{"head_dim": 64, "d_mlp": 3072, "vocab_size": 16384, "activation": "tanh_gelu", "parallel_block": false, "init_std_o": 0.0288, "init_std_up": 0.0332, "beta1": 0.95, "schedule": "wsd", "decay_shape": "linear", "final_lr_fraction": 0.05, "batch_tokens": 65536, "steps": 9096}
MLP neurons of a small language model. Each row is named by its layer, matrix (up: input weights) and neuron, and shows model dimensions 528-719. Each number is 500 + 50 x the weight over its row's rms, rounded and kept within 0 to 999. Numbers have three digits each.
A block is one neuron, or neurons of one layer that tend to fire together. After each block is what it responds to, as a language model described it from the Wikipedia text at the highest values.

L4.up1770:500460480517427477438474473521535535460625492434518538463519489513473573614511531570532480554597415458491522490536493445517501582530511500425560521500512388446437442496412451382425448539496438471464567482394541505514516504516438367487546521515517472437455503476549494518525462561500509431412504478555457412576492473487520480462478527379473529501512498547556519525542547449489521520544435560487445471486517521422525373489451432504480506508581481537467428492508493561514507503425492529553520494511539465571475581561489576415480422488532528515557506515465429532475526515515540499
Description: The second half of a span, chiefly the end year or date after "to", "until" or a dash, as in 2007 to 2012, 1842–1916, 1999–2003, plus score ranges.

L5.up1345:461556406446537488524498439535397486449436450488505507479551601514568460385585523485509451493532445598511438516538495579469425417511475538505579531455500530624490490532495482524520404505546507515466494476514538597482457568579422553453508547478503514502480532458523510414490447452452435466644558613446519518560555352430415539505546555536503535443488428473539555574475564597438505478578463485466515466440524468510537534538629542564555568508466472552467493507492476506487464462584619485460515414422421411498399560532517454478496570540521513425617460492487495496496487463441482460
L5.up1413:572483532555514482545541512575458393573415540483510517541578525546524589495513502478427424532489538537580559557593510585562445455411477439503458472528489410467559424438480541535414564479483565450599444460493396581500513558466493565541445486460533424528438571556464537513467455588455445558452486480479449486589473517449465518470519468510492431494396466480454550439479600599514525518533572538439450523501495501492421554497521535653397521559469446574474519435512445500522445524612619537478515479445523493489567484565471588449484488529386415499465531447503467459564435565503530599
L5.up1726:530482438405515456437464471500509456472549398400556567461542509454490495483524441551507575526425496460482527425445557507473466487443475548502522504427481452474576479567444542482555426579424559551449513402508554614547536431506507446474474555535479513585505594514551485461526626482443554546505479575495480522492461550503465489480503477516545511531488434445451470413597547425455444488382462485500545522467521577486498538486514525454490507523536515422481546494545489501552458506467563429496549466496422469472500528442434450445389447496564532515467459493520459437420404412608560599
L5.up2313:520627528591573414668554581570495438553444512483505438492409486513486427445573473454508420492559502442473550462492470527519517423529463521522566493485504502448508486504489474490557462513445564533519496546501509457496539517486549449488539518515437576590509502491447561506472453448513485563520536435511512474515517479406502436467600520415550557415487486514428519470609502512546508522611486547484459539475481487520558578482443552557561529528465572559447440518497513503500561465385548511510478532560597552467424531496422525508398488460460451541499432417498411500502527550460441531
L5.up2385:479596564397532453497482575505511430539394570492485443512460521538529482473514424480562541419471466540465393552497454527517440431430443592603575535502501479463518445479583481519470488454495476493534541463460518587433389460557585536487500466523505453467469545531518485404550555547464639458466581559503488548535575485440459471430432461415441502420539519456421493533549494531511451463535511496505514485531444439555381452489547526411470509492586441419469433550513490453519417462511526503459553458503471480465583552524540500543607477478593401425570445419447455575461498540533491549
L5.up2824:499564515595465570573467528411485499518492487459476454541511538527549490564516481471573483539452428473392578504475500505487425419443473470509572513499517474457423476544465520370515515503477481488440512465375488571522433440483502550445540454521446434447449482421458516490438536483432545505426546500556480488542503586476514524547573557511536489531547477448517463537551478567448555546430512532544560549534448483535476471547415531495576591504525458569472471447458539440496523537505486515467554442501569522475453524558495476531482346496561489508468574390482482453556479503525477494
L5.up2919:550430538468536456483392470558466495573450560537457428416473554576531430537429445489505582466496563509557569516529473528456457540444476492475517483527539467502500479505580465547563456559427433522445537458495503539405603419451525519514422409400476545655465523424488440494534470561462616585554416519507492563501491460516488532472467491550442463460464434564447448484448476539391561457522529548455522501420472554533528474559513548518587529489512431531446513392544531523476484457521543498455556469485481544482430634536475458433456475413537475485457562450476543529525534525555501536
L5.up3018:518520519478525460469552619540542452420394526526533488519492513554448413506436504550519454497539468530602443552497502493506480472507452534566649522520491465505573453437413500542507467572478507547484411436518524474573562524564521479530486547392487495485405560459549413454474548563512505619486485471558493459545489533485402556540538505513535476563357451580445540526477500578507398445586543549564486493512468357524497430465577457572407527519443495573457530476538457491540484431473518548497540442447496517503511653464540435507504494514367535446534447386529528547492431463492476467
Description: A lone first letter split off a word, often capitalized T, S or t, at a line, quote or bracket start, as in T|aylor, "T|o, [T]he.

L7.up112:549456491414404494522498517464489497454545560410472490501589598529480519539469501507436471442494475535469501532514569419464558475510586456454734464466581482448377527369355465475483478451477520535418485495511519461573489522645479392470512484466524505484489526454449449484454504561542643540490520569449518460629607457502474588510458536451482512543463421462499424388455467533507560484513569475482488560527585471474471446557513489423438524491530538451537511502478533417452479418513485466573570469463496408506468526493497470451500418451521504553507437536430446491512428516470490512
L7.up197:507574520355497499382500578539578499529495465515563556559483523488541538512633405444437538362530475560461610464527482415452503431389509421491754549477589528535469528476453406476607522521445538478488499543474484520385440544533513461396477610478457563597559465532461474525445496516567500492462477542554433398506497492458521410517484511483474536487474497474478575429558467562458551544466535504460454484501504499457495542554546501472514489451447448539550458462534488500497483514517488541455604554509448471584471525507483512451436461421527519556475536458549541515526404503520521497
L7.up428:510421578493489520467541597612457484491438456621519428522513549502494419477499511495423439418528520524379556512534505406466380458517456441474569432514560442570500431495401546471443479530523511540477538505452531565524458444543524434494557453523485466486584490504507446472382571509551474504378446495550524394536503440456394423531458466497544592492458498431516559562513532559562451567504474526506512502527491531435451456540584426508520482531491427594498401507509411478511502572486530494580481523501501598483511510437489424556515520458516554488457568437505520562511465474564550532
L7.up564:438558571487454523407532474424544540518495539415430544514517506493448521443503408494522532495457534470450502527528604450490467578486495487439497513440348562470483482531558511510541630528484585494545496481478483490467535559522534543550487542427485494634476484504442433452455485509494493434458490506578488509532494513469560526518504482607461491526446519518460560482508435424474562451472521526490463542465476523541495536432537498489577444521476410501449416486463433535487528483514455523539529555462567592534609486552490526539483441427545447589536553466471513504502508600506477443
L7.up980:465539451414551493533516425534435534526495520485577504505478481582499605475504533439524621507539493454550508571507551568542447420536533577463627474522446536580435541430442495562568495494460481465490530524553481467540528499570471452474558557484500539487476550548525551536489504491518513472496596490546419536517468458470498524509502454617551570557484446520450502498571479514417561508460500580561466502447457483498464542538483488506557434426424533518535461634412501581577523506457449506516531479498451551417566414516457558423494558488565518497494491442532547510488420493499481506
L7.up1463:543593479427523555588449464398489485542509459470576579489540501474509582425473420479509623525487497510628507610531572500524520415544606542498431600550417418545475557527470412502560457480534530449533486513485428497446486556500483421531473477479495492463480509563470503492548529533501522423520512532521520505459497516530483431501474548647516520520520424587494512522582508432438511468483491521482513497497468505521468513532528472548562460480401597502540477491487447474531491570573446490519584520453417597391548440496403514454465527476538588484466542424577548482449419462485519458
L7.up1564:443481546488525437419500469473509502551563437531536440456516473506635489426547518553464613491342460533518522459506479502608533455551549427486525554517509381487371551474472523520496460545471457556536543450478391522483491567623485498463480513496481540494453492444422523503548567465451480528452539384526473561529463455508522432509363536521483482524429525473441430451412575535489524476471512485490509529432483484484431507533590392464417475524533492424504478421520572490436546510540472506568590418523496569573516533468454549426469495458524497621507480569470553532444500361539572514
L7.up2953:559537489444493504423484551465441514610481489454515507563560547577519488507444434519474475412542513443555490577469514462535555446485451450466594426488542443488405486515457457553519590435489434458481508495573490456450500462523577494452463652546460472428593566515547470524536519524384563564510540494514460525443470507621542474378435451533508545546474427428453496429491511479531581474439408463471486520498378463571459439548557483497473523497495508456504460626511509532499435496475482553473554521414503521505450441467538481495551508596530496511470411516553468455511433540508459566
Description: Final token or word piece of a phrase just before a closing parenthesis, table pipe, comma or period, often a year or date range ("1921", "2012–2019", "ago").

L4.up1945:524466476556486526540577419613447573566532543546532546479581506486459470519534434495528508452458395440447525558478493563600470571531586510455471464571540498467451493522493531479484518521477575465546529405538477546460450440527459488448511450512547459537478486509518505558520456431508512433579513536492516553411401505494528571498573537453595460557490470498459474483541534445535424560489493446556513565490442552511575468551532494538503461411484516490481452490422532394511549496437448480588551532495491569516542445479387487434485466532484551458455613551413540486493466599544484550
Description: Prepositions, mostly in, also of, around, at, that open a phrase after a completed noun phrase or clause, e.g. locked in a convent in Rome, added in 1912.

L7.up323:499506380493575442507451560480471469464525519590465516546449565611516500561494531495502610558411432504559551541577530561565421503409494482511532486516455492467535505469499615555543447466488598474426453547413649463539448429512471478491448552449402492503485586566517486434525496543578488519485510533562495477451575524485445508519520524404540550519443442510499455488491513411508521495525448494537433471456552489514544502513540566495453537402444516506492435574459439445598613445496547457474479536443546444566506491450518485351453509562563575491569443436461451535484471536556484556
L7.up1365:454483527477545505460536384487560461580408557534496498522463471467583526562527521556513547488563453526390545418385494531592595519478487432514479502512498537451486502539568448435538443459509577608472449523506516490541475498536616454417446447505476526488555418564636507514561580465550531474547501589592568446513621485501596531427526444447559503446501494574489574493482487432495526517500463479479494475474515519508577547558407535507566448547535576502505571483508503476473516397464527505584510542508496430579538548594482456465488462578593463472454479545548413444400485428457491461
L7.up1536:422424562556515613411551465474522463433479451514431500490549538520457475543418542428597540567484502525489533514499523455512462505476496430512619534464546404603529399530431487393582498504497543573440488498518548578500463440435556492469498442546576499463603547580405547545527554526479463484537554455523530567408461506448529493584489520470608476493602453560552612473517523535534547466478556456444528562462528545490491520512443550531545412413501473579557527506492444632466468594499394566517516457520437548533574422404422442473504561530480548376520492517523516449480510495517543540
L7.up1609:437560545507551462495587545507440519507502520432441511507515424505474584554486435512440569507540444612532610527390471466432504496497530412543586516490453475454485547539478411502425447536531520558467412491541456534531487505532494432457536587565455498487521508474408471516517585441509538456539471481528565497463591470489470432507541429563496496457501482598621508530455511552407474482481397477417525426613505468461471523452446490544527442503560460492507397540519497454511520430460448600433511560441435549513516422567436539531432584571457595541469534620487454384499463518530431454
L7.up1843:563610580531523595552546456472494450455536519515481554511505589462519474598495487566494569409498472490534460507412560549549548529466463453516499579475567430558533482568526547471561562478411497403497482514448488521469481530504480501550599545560578602472479488503541503471470450554418453538492447555513527460598525520495586493469453456599489512400558549457502443466450642530482390470418419485467501445523468554483541525504543554513469439524486556555451500575487543550488514465563497489492483454497467418492579476399555500555491451566459430422442542440593550476505488536520523480
L7.up2228:543503542526533496592457530561487438483496481574450469527571488543427488497428506475509550497462453539533576528396479470471489580485487558507429568572543509522566424417503447518561425448437467492528557470480459510521460529496497496520406479572483450530522465533441520517501540481521601442487520524515579532456536472470443518404497599556567486488539535562624514402502531562445515461413440582499480518472492482506583515496489486486435503518512458498480455456514520418518477549439457462451583602413512497489425472532412456479489493551444492470452493526519464483522493571543561543
L7.up2904:464539535500504574451452507470457542584610570532546454443548416533429538482536437430510477490429489440526465548498495496528581502495549428450377463448480447492474530502516541578511504491540423548481445429484523521467463501611563476492420509514533542557483382536471585477506465414470467470477433529702543393495474552489450628510482508536479511440540490521523476510458520562544368530558401551583571541509468496460520541522467430482531581491591548475458460529477493420510558578482537565481455489442474561509465530545519533494455518502568483540464520562442485524523505581549488491
L7.up3011:510586502507584450492495562508439445537468559544483553481560514469508470570536490418528409441398607547466513486413568519428562482407500522489689464482406546479510549505620604508477510476500616566546504483517481419570446527446493619541526469588493521563554490473523528486523513432486514495427497606483532414518514572567426551437492475519491477476522487528526491454438525483475542564485517453540557428501602425502599513477512481492529418504526535437483505518539423444551473598464465436419507563444494467467566461560515473480535415522526520489565492517606518455606505525545468445
Description: Leading digits and comma-chunks of multi-digit numbers, mostly totals and attendance in Wikipedia tables, such as 29|1,|661, 18,|912, 3,|773.

L5.up388:502546464523515473457478443565522543535441547581429414473538557577435455469486471503549449515527538488531424574476525443493591451471539571587503465624492445451428555534500521509518495511479494459417580578507505499472455395463513470475499563459448538520424555546469583442491547504398548451544514524472477499495403479454578531433582592448581494503502562434567472453546564495498491570490463461466440426471506579522453491531543540560430476548597490536557434414469554575498454508510433447433524410612521503508605495533520531380525525457539541658464473490421601518494433474469543479
L5.up638:531475576513538512496525548517550489518483517575511583431568522497418426503501444553456475545564490459579458496592513525454443529509602534516471479510409485499497513555449473536476535509548472525543457513536532436471439555574455559495533460380479415568472486463475532441656462435414553453454507476540536532501453446572449475548483566564521509504549464507509527461414509440451545465438517509405525438623444559484476556576556500492524433467349506501522461450543521505492558416447455482468472484449567438490480433419416407473497465524525547500526526358519546439474457569458367545
L5.up1117:488431527537418447474483603489555554470552507579493522512459523490544516568468499553560501531486511446534490548479514440556366492515566523440468448575510456461478557562488566418478511482541548512497550418487572504492483414548542443500531519378553594576578515555549550581490474427547504468538426483532498523556480451472478537497480497487564487597490507489508498462528429513470536530519442530493495515518444455559621541442481464508448484481478505479472511426554429536604473514561503437523432539521465498414504492507442558541423513544482476509558512427464440549483564544509605471
L5.up1248:458475502562513445484509465473389529409461557505464536483499472465476452519487488502585507511500486441582515468587455581463536442477493450526509527463444415536466537542511452569473541448517397519465576539537552426407403560527622494451593492444539541509510489511484487528540496440455463524486473390478490457500571560550419542592518496528513454533511554471393505423458433519471545531497454466454451470509471498433537468552485551503527441517433433415585530436513512555580433481537523490494438491473489554527415499540498590536596502494553508479544503567448490533587506589480475534
L5.up1339:536513442458422484543544462412508501504463561531433445503511580491502414447581420466562583483474529487559479476451430574462510471550454515459439429437399442548413511543570453485464550442491519413581538530466488483417450493437475562455598541439523491519536499504486522457510662406514496517498499436484543443488529526451468490581529553461484428506477445456519500429484532413400550543411462482489396522544444522448409536524436554490496536575428545445458571556471588498493534468436452602472477476471486419522486503478452519476526452573521556556495515510480440538470479566489438489
L5.up1622:443496462601494489520549417513478477517486546559509458504409539576510515539531381514576561536510447488481607482585482494459503435457459492512630520437474467491511516578504528491518471388446478557434519434444484530509455536557598500473471504422416563541479463520487578480452560472530510465505533456530526534551482387431482457450452567451485581443405439429511522513538574498515507491424461584559499430369576500508495570553510547507592571431538500451517498483515552550447530440482493436582488496482455537441495530520420478457497515526435499516572546556484417446508473512518460464
L5.up2471:496422489479437493456516438492561596503468467446537563597450504511404481604564558452591517542578461471419512430488461519545481580449518438555476433521529464559408417510526472493434469499529525526501492387500480540555406461557548490418542440415448504540466462617508519458548600476449544466522540484553475566536527395470518573489442606528513588507428536485540468502464492535525554487529515415565517568536551532512515487533563517494475510486531467505440505486534541494540495580521418542544387496430488575493488479516499516463594460522435551487472503617416585506482501512561513527
L5.up2627:521434502601525511509523576480472484561524523455526491441495623573436482480475519538529436524460464441466541515578571542552467453463485490588517482445524492541434438544460567482492493527486473505534570449485463515484497551493591455492534484400513443475523457495458449591582378410493508442540476465553425489440482420511441423549558476432510576378479547526432458469477517414479507410461469496524563528540489423535522531484494440447557490502472568542507457487451571566589554582444528437471449481475525524498471379471443420561387483432474538490504507505555488403447516545535472486
Description: The preposition "in" or "In", often opening a sentence or clause before a time or place, as in "in part", "In 1897", "in the field".

L4.up1948:499500575457439541444477587523499452486532466516485540522445503486582445498462544500480506471489544496553437449463493501439547529534497524563584528513484523542525451498500548502512529437523595551515389395558441419570398392565553567499452464493527506470520405539500646445514471497461441578420476471445553472484479542493509557511520538511517413481405397524566494552524511540615475489494549373433597536493564575543502486514534488467552483545411417520448527476502553462576427487465588506469505530493521460427586420497447512453524492519467563523531674537635449509556497533526541537
Description: First digits of numbers in table cells and infobox fields (totals, turnout, molar mass), plus words just before quantities such as about, nearly.

L5.up338:570472495443602442602498465492503516467483485524488424449450468441523495442549553453495539451447465558584459493441521403535431512494438546441528556442510475544537426490511555484413461467593551510470404533470527451540607467487432584570568522462544487517511503388498494434539525499479472515511442553509530536482528598423521457539454486480485498458488560521458504539495537554456541530561449456400451492427401535487569430453564553612540472572528576463532540540455598499492595440459544475559461390546518520479497473501469488499505406481579446446495504486489504548582494479447479495
L5.up410:479532504441519471512399546501497525434543465510540454447467497466549532405438543487474600466426410450412501528488542483464598573547540457491569413516509455517576485539505467455546467588496551498533583468482433443506581500484457471452580500515599480496492489505527527379529517510524573435475399513554506527523494505416435523499404467443437476438412534522542488500422452492434638540546439614540472439570531462532480436486510548388471542432472583556473457529467464511583534501460609526514677483545589439442513478601536495495426553438521568465475464456483474487461543518485516480
L5.up744:424547457432477539540363531490568554483538554402476500432475464476566530473521460518514520543475485522540398489556517464500465504474512494412537437482498549513483462424445529444519499519587450616515433549423531418543485588582404504517550376516526454396528397564543503478526471476470439469551544526459522504424544563515463538534561553411527449402541433507567516428485483520441509383435368572411517510544472519481543557457540513564540497515559519541456490478473561443553509505546494581483515546488621500593555426500498505520533489553464453402546502368508528512510597496472584523
L5.up1154:531467432525603447555511497586567472551460519426435508430506405495515520587430480501579495480477558548530392458497538470485497421468495480370575459524438495524525498467468589489526499515431483453424451490571555547565482528560513429385486470428497470526594434446469439591490457510537451491451444538496509465396564606513420530563449461488481538505548470544512474514548453538486611510528510525564510591538519477519534597490460550455469584436486451446557499470481443484483562517504450554453467503496475475471547529531572472542537456504544456496557489460523523413514438509440534542
L5.up2323:513391531496491493458497490493568502490508503540505527475467457511451470548443480429503495510494458503556493608497549512480473612512444539616581501479586536544553426518405581430528482427447521565400488484487436467520504425505507453512520456429502514539505571461528593507462552533526506585466444540561475396507447446517500494578523547482498525461551502508487513549469515547486373576539436565405620570507464523516515697420462543532460496544497567461477495491476494471605439554578437480404498493551530542494459545510474494512459513486579456437461551533507499556466486534516478515
L5.up2516:527544520528553503438463498510519613483548546516381525598432545482508473521515488523482486547510513458466458509505441398541407483492450597384546509529438465515493457549541484489620534586546389483375512494626515496537466533491582423443506501479547572551491517533564510484525496560447473476596484538531404455470529448434545585528504483561538505579525482468478431483512596459506505515494554539516558507494446519475477520492533544452474513451524453540512450475525441498509568521488546543502561488522502579489522574448527547477581420456518472484400461519509438536562432525506619470
L5.up2547:522564517503505643436394517517529502640511554574453494554451488497457494486549407480501473552532494517478481413538463483549545489491480459503365461432505553484413499535528547447544540444506497506495554579541518453567476444499568568544501531454520514513441456509501504528545415480640537499452529567545520465490580568501492532419541457476546524461579471464557572456481552558436569483500367378455474461463527514406512572448513546404532507504484599441488495519545478597509443464469546596533498512415529509603493553504602485522564499456536378505419481488511419519449412508461540508
L5.up2626:455465471485442538469519452453461484632499528547459494566507506432456534525505364569491465542412444572525476438594476492540483509442492498483520565503468527420499472577475509465443495453495422468459489469499453495454506500533583480438586431497621571537435486508497472424547470475541529586426531560526582539535438498430525547446507527496520523471547539443524466434535433487597526492486532566576572568479531455520688559413552593461440518475480547414476592415455552440446470562523520459401519581442481579567429477587527542496605453456496516513548489490528404551506456491394622509
Description: Thousands-group pieces of large numbers in tables, mostly election vote counts (9|0,|585; 13|5,|872), plus line breaks after table header separator rows.